From a checkpoint of a small transformer trained on Wikipedia.
Size: 22 layers, 2 heads of 96, MLP 768 GELU.
Architecture: LayerNorm before each block, biases, untied embeddings, capped logits.
Training: a variant of Muon for these matrices, 438M tokens, 6688 steps.
MLP neurons of a small language model. Each row is named by its layer, matrix (up: input weights) and neuron, and shows model dimensions 0-63. Each number is 128 + 24 x the weight over its row's rms, rounded and kept within 0 to 255.
After each neuron's rows, "fires after" lists the tokens most often just before its 100 highest values on Wikipedia text that the model never trained on.

L3.up312 [ 92 152 107 123  88 169 131 131 135 122 116 128 143 133 119 129  84 130 137 141 112  97 138 131 140 149 110 176 139 144 119 139 123 139  92 119 143 161 122 137 149 138 118 118 133 156 162 114 147 128 126 119 127 160  85 130 135 196  92  94 154 120 109 162]
fires after: "-", "==", "°", " (", " ", "==="

L3.up447 [107 166 144 110 130 124 101 200 106  84 165 103 136 119 112 117 115 129 137 149 126 138 135 139 108 105 133 190 157 141 148 140  99 141 130 162 108 133 132 141 184  95 104 106 121 126  96 147 132 116 149 143 152 154  87 130 118 100 124 136 153 130 116 135]
fires after: " ", "ce", " re", " ca", " inter"

L6.up59 [122 138 149 148 127  95 139 163  97 119 119  91 130 140 113 122 128 154 147 134  79  78 110 133 132 150 132 120 141 130 124 146 141 136 130 126  92 108 105 119 151 111 119 104 118 153 123 125 164 120 130 197 177 152 148 146 103 112  88 145 125 145 152 131]
fires after: " re", " f", "-", "b", "ist", " Re"

L2.up713 [110 111 144 110 132 140 135 115 143 135 153 114 140 117 131  90 160 162 107 146 121 166  91 133 129  75 127 145 180 132  95 115 129 100 109  78 103 150 156 123 118 144 139  90 133 156  97 147 140 176 135 111 157 129 141 126 105 153  99 132 108 145 113 118]
fires after: " United", " I", " was", " is", " World", "en"

L10.up505 [151 130 153 140  96 138 126 153 133 142 125 105 126 109 139 151 135  96 170 132 127 189 149 167 130 174 136 111 150  99 124 138 108 129 127 123 131 116 171 132 122 203  64  94 137 105 137 134  94 129 126 137 120 121 103 115 140 100  98 109 104 141  90 137]
fires after: "n", " T", "fe", "ne", "le", "s"

L3.up412 [109 135 119 113 140 166 133  80 111 104 111  97 164 137 137 146 161 148 153 121 114 112  98  94 119 107 150  78 157 171 147  99 115 125  89 105 133 107 169 114 113 125 105 116 165 135 119 171 140 147  91 147 159 155 132 148 136 130 157 181 133 149  95 145]
fires after: " 18", "gra", "ri", " 19", " no"

L3.up747 [151 156 142 134 125 105 117 163 105 105 119 139 119 138 152 127  95 162 143 159 166 101 137 160 131 124 139 161 132 151  94 159 115  93 130 133 117 105 148 189 100 133 110 124 102  77 105 133 128 142 154 166 135 154 147  91  57 162  86  77 120 148  91 116]
fires after: " ", "-", " the", "%", " (", "("

L5.up80 [ 91 124 122 102 122  79 159 134  61 155 151 138 118 123 109 158 157 157 101 141 117 142  85 117 120 160 116 125 154 110 163 151 105 116 130 171 107 160 104 121  85 159 109 135 168 112 155 162 110 124  97 114  88 119 124 142 181 130 111 121 100 152 148 139]
fires after: "b", "ub", "al", "or", " p"

L2.up218 [114  97 114 129 115 134 126 124 112 132 130 155 103 148 132  94 136 191 136 138 163 106 122 126 148 137  95  91 115 160 132 140 109 159 107 107 121 133 133 158 147 145  92  98 125 103 138 116 139 125 141 127  89 175 158 147 103 162 133  77 118 125 104 110]
fires after: " (", "-", " \"", "("

L2.up536 [120 152 149 119 105 132 148 132 116 111 110 128 127 147 147 136 118 128 155 102 155  93 111 154 105 135 172 166 112 132 117 143 164 148 113  92 112  71 125 112 155 126 116 103 117 136 134  95 148 130 146 196 120 105 103 137  90 131 131 114 160 111 173 154]
fires after: " ", " (", "-", " \"", "|"

L2.up626 [117 121 140  68 146 135  85 110 132 132 139 117 128 124 152 172 143 130 188  97 113 112  92 144 100 115 135 134 135 156 105 101 107 104 113 120 133 167 169 131 112 121 112 136  97 104  88 117 143 135 133  98 104 191 137 130 152 137 163 149 117 118 156 158]
fires after: " G", "udi", "rect", " 19", " 18", " finish"

L2.up461 [ 68 141 136 136 135 121 155 131 127 114 159 130 146 129 112 135 144 165 145 123 109 132  98 133 119 104 102 140  79 107 116 157 105 128 122 118 153 136 131 160 118 110 138 156 119 129 137 196 138 131 124 172 118 124 174 142 146 140 100 179 118 163  98  91]
fires after: ",", " mo", " Da", " was", " Mo", "vol"

L5.up660 [137 161 129 124 108 128 118 181  79 120 117 128 151 154 130 125 108 126 148 124 100 114 126 167 116 143 163 154 117 140 136 145 101 103 141 143 156  74 154 144 148 121 107 164 136 132 120 125 140 105 109 158 184 152 152 110  82 131 151 101 115 108 127 205]
fires after: " ", "-", " f", " re", " ch", "s"

L3.up561 [105 159 135 113 158 107 117 162 115 109 154 145 119  95 115 115 101 167 155 170  98 140 128 116 161 123  83 138  86 105 132 118 140 100 141  99 109 150 103 149 121 147 140 125 154 170 183 164 132 113 164  95 120 122 117 102 148 129 122 157 129 136 112 103]
fires after: ",", " Mo", " And", " Jo", " the"

L6.up264 [ 99  78 103 162 139  88 118 124 121 101 146 120 147 139 125 175 122 160 142 109 127 140  89 127 110 140 134  94 125 102 122 142 149 140 144 127 125  95 114 118 135 149 107 167 128 137 139 151 118 146  69 128 118 101 150 133 119 115 100 134 100 147 137 141]
fires after: "al", "ri", "or", " Al", "o"

L10.up281 [119 150 121 126 105 156 125 148 117 115 145  91 127 119  97 101 110 135 123 137 129 148 125 113 140 144 135 131 149 125 132 111 129 116 153 152  95 159 123 144 153 132 134 106 119 188 116 127 143  88  67 136  68 123 110 163 147 117  78 126 169 107 106 165]
fires after: " ", " re", " (", "fin", " N"

L5.up34 [100 110 118 153 149 133  96 115 119 131 100 125 149 101 139 112 129 126 124  75 100 150  95 114 183 131 152 171 113 101 130  68 169  92 105 119 110 154 125 116 125 112 136 138 105 162 129  90 100 158 150 123 125 150  94 172 133  93 127 148 106 107 180 144]
fires after: " d", " vi", " m", " with", "ha"